config.toml
n_layer = 9
norm_place = "pre"
rope_base = 10000.0
qk_norm = false
init_std_down = 0.0
MLP neurons of a small language model. Each row is named by its layer, matrix (gate and up: input weights) and neuron, and shows model dimensions 256-383. Each number is 200 + 20 x the weight over its row's rms, rounded and kept within 0 to 999. A neuron's up and down rows have the sign that makes its largest values positive.
After each neuron's rows, "fires on" lists the tokens most often at its 100 highest values on Wikipedia text that the model never trained on.

L5.gate327,183,213,193,222,189,197,236,165,193,215,169,237,210,178,171,163,216,206,174,201,189,169,176,208,197,207,159,187,182,156,227,163,193,192,164,218,190,165,215,209,195,197,186,195,203,213,228,234,204,198,221,181,199,200,187,177,214,164,211,191,193,194,178,196,165,163,202,174,186,187,191,221,198,204,211,174,203,213,187,167,190,180,175,190,167,195,171,186,227,196,194,189,186,163,164,213,187,210,226,210,215,205,178,193,173,220,222,218,200,239,190,213,182,195,196,199,210,157,230,174,199,160,182,182,170,183,202,199
L5.up327,169,226,168,190,210,238,217,229,171,223,167,225,151,199,244,164,204,171,176,209,197,192,221,152,213,187,190,229,170,168,194,220,217,174,177,225,185,189,192,198,223,190,173,178,205,195,177,200,194,205,187,204,205,181,188,196,179,180,200,236,166,193,192,184,205,196,190,178,201,200,202,222,176,191,193,198,196,164,147,171,179,192,201,173,203,183,212,194,236,207,212,209,196,215,198,190,216,198,184,191,200,216,228,182,183,193,214,170,200,222,216,186,181,203,220,173,170,202,196,205,209,191,192,217,201,189,158,240
fires on: "1", "2", " ", "ing", "8", "e"

L5.gate166,206,203,184,219,185,220,183,213,198,214,180,220,191,214,173,242,197,191,186,204,193,192,198,172,246,192,195,193,196,173,190,184,235,206,188,168,204,196,210,148,177,188,206,195,221,190,168,192,168,208,219,188,208,192,217,232,189,218,192,219,195,152,172,210,198,199,203,229,179,202,207,207,156,186,215,237,178,158,173,182,159,211,178,205,224,197,216,220,201,204,190,202,180,200,180,230,167,194,208,181,185,240,191,220,191,207,193,212,185,166,164,227,198,182,213,194,219,229,182,207,206,176,168,212,218,194,202,260
L5.up166,176,189,206,211,185,190,206,226,169,166,171,205,174,203,202,206,207,183,183,208,193,212,193,210,216,210,193,187,205,193,180,207,194,199,215,219,219,171,185,189,219,201,195,193,206,158,242,191,181,182,159,218,169,211,191,246,190,227,179,195,191,182,221,176,230,215,187,174,180,193,172,190,181,196,183,196,209,228,194,234,189,216,224,185,229,184,208,210,196,196,212,193,189,210,188,174,198,207,217,203,165,209,239,186,182,176,205,176,215,192,229,161,214,218,195,213,192,222,203,193,258,200,190,243,204,155,218,221
fires on: " ", " N", " San", "-", " St", " E"

L4.gate12,203,208,180,201,209,207,207,237,187,187,217,217,200,204,202,206,169,212,184,174,201,202,200,200,244,239,191,197,192,192,193,202,212,233,190,216,200,196,202,219,215,194,211,166,238,175,187,215,205,187,241,223,216,170,178,187,179,183,221,216,184,202,174,188,228,216,212,191,171,190,246,182,217,187,170,202,208,184,182,215,210,222,261,206,212,205,197,227,206,193,219,189,176,234,210,207,188,207,187,177,197,225,186,188,183,232,216,180,233,201,191,217,175,231,193,205,167,202,227,199,204,178,232,243,191,205,170,222
L4.up12,191,219,190,193,218,201,183,200,172,192,235,190,187,171,208,197,173,181,191,215,178,172,214,165,184,204,199,196,193,223,241,185,227,204,247,210,221,202,234,188,197,237,178,220,226,184,211,217,227,171,233,207,221,215,194,215,197,200,219,171,210,224,208,198,221,205,207,202,216,186,201,223,213,214,182,223,184,197,212,206,190,188,203,222,206,212,171,208,168,221,156,200,199,217,197,218,192,205,196,191,189,203,195,186,220,197,223,212,182,206,198,202,147,229,195,209,200,182,230,191,224,203,187,204,210,182,176,232
fires on: "s", "y", " had"

L5.gate1957,185,208,216,176,227,218,196,185,166,218,205,186,202,204,200,181,208,192,221,191,227,198,193,205,199,201,197,194,206,210,205,180,222,207,187,223,185,199,205,188,185,143,228,221,194,210,238,167,168,228,237,206,221,192,194,173,182,201,205,198,175,231,200,206,165,199,184,181,205,200,194,175,189,201,196,160,182,199,214,215,228,218,229,202,172,220,221,165,209,243,209,211,159,231,196,215,174,202,189,215,188,191,232,184,161,230,186,244,242,179,201,216,199,221,227,205,225,225,214,178,188,217,217,212,198,209,201,190
L5.up1957,170,207,199,195,183,182,181,216,210,217,200,185,192,220,193,160,217,181,215,235,209,221,194,198,182,213,168,188,194,195,188,224,226,166,180,240,171,175,175,214,218,244,189,209,211,192,210,213,229,195,186,229,193,220,196,212,186,177,193,231,221,180,191,233,235,177,204,185,194,191,164,185,236,198,171,233,201,213,168,171,146,205,213,179,181,229,212,190,205,207,198,196,216,214,208,185,203,230,207,223,180,210,215,185,233,204,208,208,179,199,200,199,184,183,217,161,164,147,218,212,210,161,182,206,156,169,207,186
fires on: " ", " began", " attack", " construction"

L5.gate2234,194,206,205,182,195,202,213,211,228,185,196,178,164,207,208,189,207,213,200,203,219,175,233,198,219,217,161,157,169,221,215,222,201,169,191,223,185,165,179,208,177,212,173,187,214,215,194,216,181,226,205,218,224,185,197,229,155,186,217,181,201,219,178,198,231,225,229,175,168,183,173,228,203,214,236,171,180,190,173,188,213,205,179,205,222,207,173,210,231,216,205,220,181,183,208,210,186,245,221,194,211,215,169,181,199,201,205,203,172,232,183,231,198,199,182,192,196,167,200,188,195,203,193,178,189,174,203,219
L5.up2234,191,203,212,207,229,194,232,208,190,229,201,210,206,197,212,211,185,196,203,192,195,191,206,219,197,185,190,198,243,174,168,207,175,188,203,175,233,205,215,239,184,182,195,199,212,218,200,215,195,209,210,162,202,168,205,189,242,192,165,224,191,211,205,186,192,193,196,183,183,226,197,218,201,206,183,193,178,212,202,220,199,208,184,212,199,222,200,199,223,232,190,192,202,226,176,211,219,194,194,192,161,241,196,191,270,217,233,230,212,207,173,192,211,197,220,146,180,176,182,181,184,191,223,234,224,177,179,196
fires on: "1", "2", " La", ":", " Brigade"

L4.gate465,169,222,179,204,193,208,223,182,201,181,187,199,225,243,187,186,217,188,212,192,241,182,181,235,247,193,166,174,183,191,174,184,187,173,190,194,209,179,211,181,192,187,198,199,183,240,194,209,217,222,191,185,181,215,185,220,203,189,177,194,214,199,207,205,184,175,207,228,177,225,204,213,169,210,178,170,209,244,209,183,206,212,224,175,191,210,211,234,208,209,190,210,204,195,201,196,211,199,223,190,213,215,191,214,153,196,204,202,199,184,182,166,192,163,196,192,184,166,207,198,180,245,192,204,205,184,216,233
L4.up465,181,221,246,190,184,198,233,207,207,157,216,223,187,197,175,204,191,209,212,212,159,222,215,170,228,201,170,208,183,175,167,178,180,190,192,226,216,211,215,202,189,194,220,204,214,215,209,202,192,198,224,210,203,200,190,241,176,208,212,189,198,164,220,174,209,198,209,168,194,190,183,207,204,215,224,207,210,166,209,190,178,216,191,214,226,193,230,210,200,237,177,166,209,226,179,220,205,228,193,197,236,203,230,200,228,195,162,159,201,209,193,163,175,188,192,224,170,193,214,194,223,197,198,206,206,194,209,217
fires on: "8", ",", " between", "1", " ", "d"

L4.gate2000,163,212,167,199,158,204,206,184,192,197,166,210,214,173,178,211,227,194,173,180,162,205,175,200,245,215,189,209,219,183,188,203,213,205,218,199,227,205,188,189,196,139,179,210,211,182,161,178,167,209,222,193,229,182,230,211,224,187,183,201,183,195,194,193,193,227,201,237,183,236,201,203,173,208,197,224,191,187,205,223,186,200,152,154,216,218,200,224,206,211,204,222,235,202,215,220,186,176,201,202,189,166,192,194,231,206,192,190,226,197,193,192,198,190,178,210,190,157,217,231,194,189,203,177,167,203,184,205
L4.up2000,198,189,237,196,193,175,210,223,216,198,198,193,203,194,216,187,221,191,190,211,196,212,194,198,194,200,201,216,201,197,198,238,227,198,174,224,198,207,203,209,224,205,237,210,210,233,173,196,224,198,191,203,187,184,181,233,169,220,254,188,190,182,214,177,214,209,230,239,184,209,194,197,199,181,205,235,172,158,210,212,192,184,168,224,197,201,199,194,196,196,222,200,197,230,181,185,204,198,213,198,199,237,211,206,205,198,162,204,212,207,193,189,209,234,208,194,200,209,191,206,203,213,222,153,219,190,232,201
fires on: "j", "z", ".", "k"

L4.gate862,188,229,186,207,194,177,232,189,202,203,228,202,227,210,183,187,202,219,180,198,200,214,180,156,236,184,218,199,194,215,215,193,230,190,216,243,219,229,206,164,193,206,219,188,213,204,206,185,194,208,197,226,205,190,227,205,205,265,235,188,199,221,181,211,228,201,185,242,200,222,209,217,199,194,235,199,201,191,185,215,179,237,198,216,212,186,217,178,191,237,210,205,181,224,189,240,228,187,208,199,175,185,209,201,218,219,201,160,222,170,198,212,207,208,187,222,176,177,201,182,213,188,218,194,158,179,187,192
L4.up862,170,190,221,211,196,199,227,193,228,215,169,210,187,179,176,223,194,221,164,194,227,199,196,197,240,229,211,219,197,193,207,183,230,203,221,223,195,193,191,194,202,230,229,205,188,206,206,206,187,171,227,202,214,219,198,209,202,212,207,191,190,215,194,228,259,222,201,205,212,168,199,243,214,194,231,213,205,240,185,215,157,248,205,209,208,167,204,205,215,157,214,201,200,247,210,195,238,217,211,194,192,175,219,204,218,214,170,191,184,203,196,198,236,216,206,195,215,204,195,190,191,213,199,155,227,181,214,217
fires on: " W", "k", "d", "j", "and"

L5.gate212,175,204,196,209,197,202,205,199,213,178,174,181,211,194,193,198,204,219,198,205,214,167,175,197,195,196,192,165,192,242,191,189,209,207,185,213,188,218,198,183,193,180,191,192,231,184,252,241,187,204,188,209,205,249,213,195,208,167,181,196,187,224,200,188,186,190,179,190,224,166,191,159,214,203,185,215,223,189,211,159,186,203,243,173,157,211,168,204,180,203,254,238,192,217,206,191,173,232,215,176,184,212,166,169,201,214,194,181,182,203,191,205,220,219,225,205,178,198,215,178,208,180,224,215,200,175,172,179
L5.up212,161,203,192,177,181,175,207,209,237,180,185,203,166,169,212,203,201,216,180,218,187,173,204,157,252,251,239,220,175,184,178,177,227,216,204,230,200,179,208,178,223,193,215,165,201,163,204,199,217,156,203,177,214,188,185,158,193,187,217,165,159,217,174,230,175,168,195,176,202,212,201,195,202,211,184,190,205,215,145,181,184,211,197,236,208,208,187,179,188,214,241,187,204,214,229,207,215,197,188,181,213,179,228,235,210,188,214,214,188,219,214,186,178,224,192,171,204,193,247,174,185,205,198,227,205,188,187,216
fires on: " ", "2", "3"

L4.gate936,199,203,213,194,191,200,218,214,169,201,210,213,185,193,178,200,153,223,207,198,176,218,169,193,196,234,138,196,226,202,195,209,206,201,180,243,214,202,217,200,173,234,199,178,202,214,185,150,193,234,236,213,207,201,173,190,198,189,165,181,208,212,186,200,210,197,205,190,164,204,186,224,199,206,168,218,207,181,173,206,219,184,222,196,161,188,161,178,200,210,237,189,222,213,224,192,158,207,207,183,221,214,178,195,212,238,197,200,207,215,175,206,184,199,174,164,177,230,214,182,168,182,224,251,235,152,194,184
L4.up936,182,182,205,210,179,186,174,188,205,206,195,165,203,201,212,221,189,179,227,189,184,180,209,168,204,180,204,205,198,189,174,177,196,176,209,195,215,209,211,232,198,205,174,192,216,228,203,222,204,206,183,195,181,175,180,178,198,166,192,202,186,187,237,206,208,198,252,157,182,201,194,208,235,187,223,175,197,231,183,205,190,210,231,194,199,165,174,160,187,201,187,217,218,180,228,240,174,185,224,208,175,223,176,179,215,202,177,187,179,226,191,205,183,193,224,201,195,165,206,216,185,191,173,182,173,223,201,199
fires on: "2", "s", "n", " class"

L5.gate1589,187,192,228,224,178,208,156,223,194,179,243,213,159,198,181,226,169,181,172,184,210,184,193,184,191,202,187,189,206,168,190,191,188,175,196,169,209,214,177,166,174,204,203,224,183,178,220,240,196,212,223,215,242,172,235,205,180,203,228,203,186,210,157,214,186,149,210,201,163,141,189,197,196,196,229,211,186,231,225,193,206,231,153,206,185,211,192,206,172,202,187,166,203,201,185,202,168,196,173,174,200,206,221,227,218,154,247,231,189,213,190,217,206,230,228,225,216,186,185,171,185,207,204,150,201,196,177,220
L5.up1589,203,193,184,210,171,211,206,179,184,202,161,173,215,203,212,209,211,201,205,186,202,181,205,206,202,197,167,199,177,203,186,194,203,190,166,199,204,187,207,180,212,179,195,232,178,171,241,228,220,182,172,201,213,193,213,213,190,224,196,232,163,205,205,181,162,199,170,164,209,211,185,196,166,207,172,190,218,208,219,164,158,200,205,219,185,180,215,148,187,218,195,199,228,181,240,186,195,171,183,174,190,181,196,199,219,222,209,171,174,211,198,187,238,231,246,164,208,228,220,223,222,199,213,211,175,190,220,163
fires on: "-", " was", " ", "th", ","

L4.gate760,204,194,178,197,214,206,191,225,213,231,236,197,223,227,194,174,206,208,202,216,219,203,167,208,205,194,202,222,178,218,209,242,174,200,205,227,181,177,185,202,229,230,214,190,205,224,214,221,188,185,187,165,223,197,230,211,197,189,201,197,226,169,186,218,220,191,196,211,202,166,208,237,200,194,170,185,175,170,203,187,204,192,218,195,170,196,184,242,211,177,210,202,186,206,194,217,207,221,203,206,191,258,211,171,181,250,186,240,198,182,191,207,195,215,198,192,205,164,217,203,187,186,207,213,197,181,194,226
L4.up760,245,177,177,219,180,198,193,215,223,169,218,185,235,177,176,205,206,190,219,166,216,213,226,181,188,193,219,220,210,226,198,204,222,228,199,229,220,198,198,188,182,235,216,132,227,194,203,197,164,193,180,189,176,217,191,190,165,188,214,238,193,221,198,199,219,198,209,208,170,212,193,202,207,202,195,246,228,207,216,175,201,176,200,195,191,219,189,210,159,198,183,156,206,196,197,207,247,192,209,222,211,232,182,179,172,183,223,234,178,195,157,179,233,191,200,178,225,203,210,213,200,210,153,198,178,208,215,221
fires on: ",", "\",", " before", " years", "\"", " months"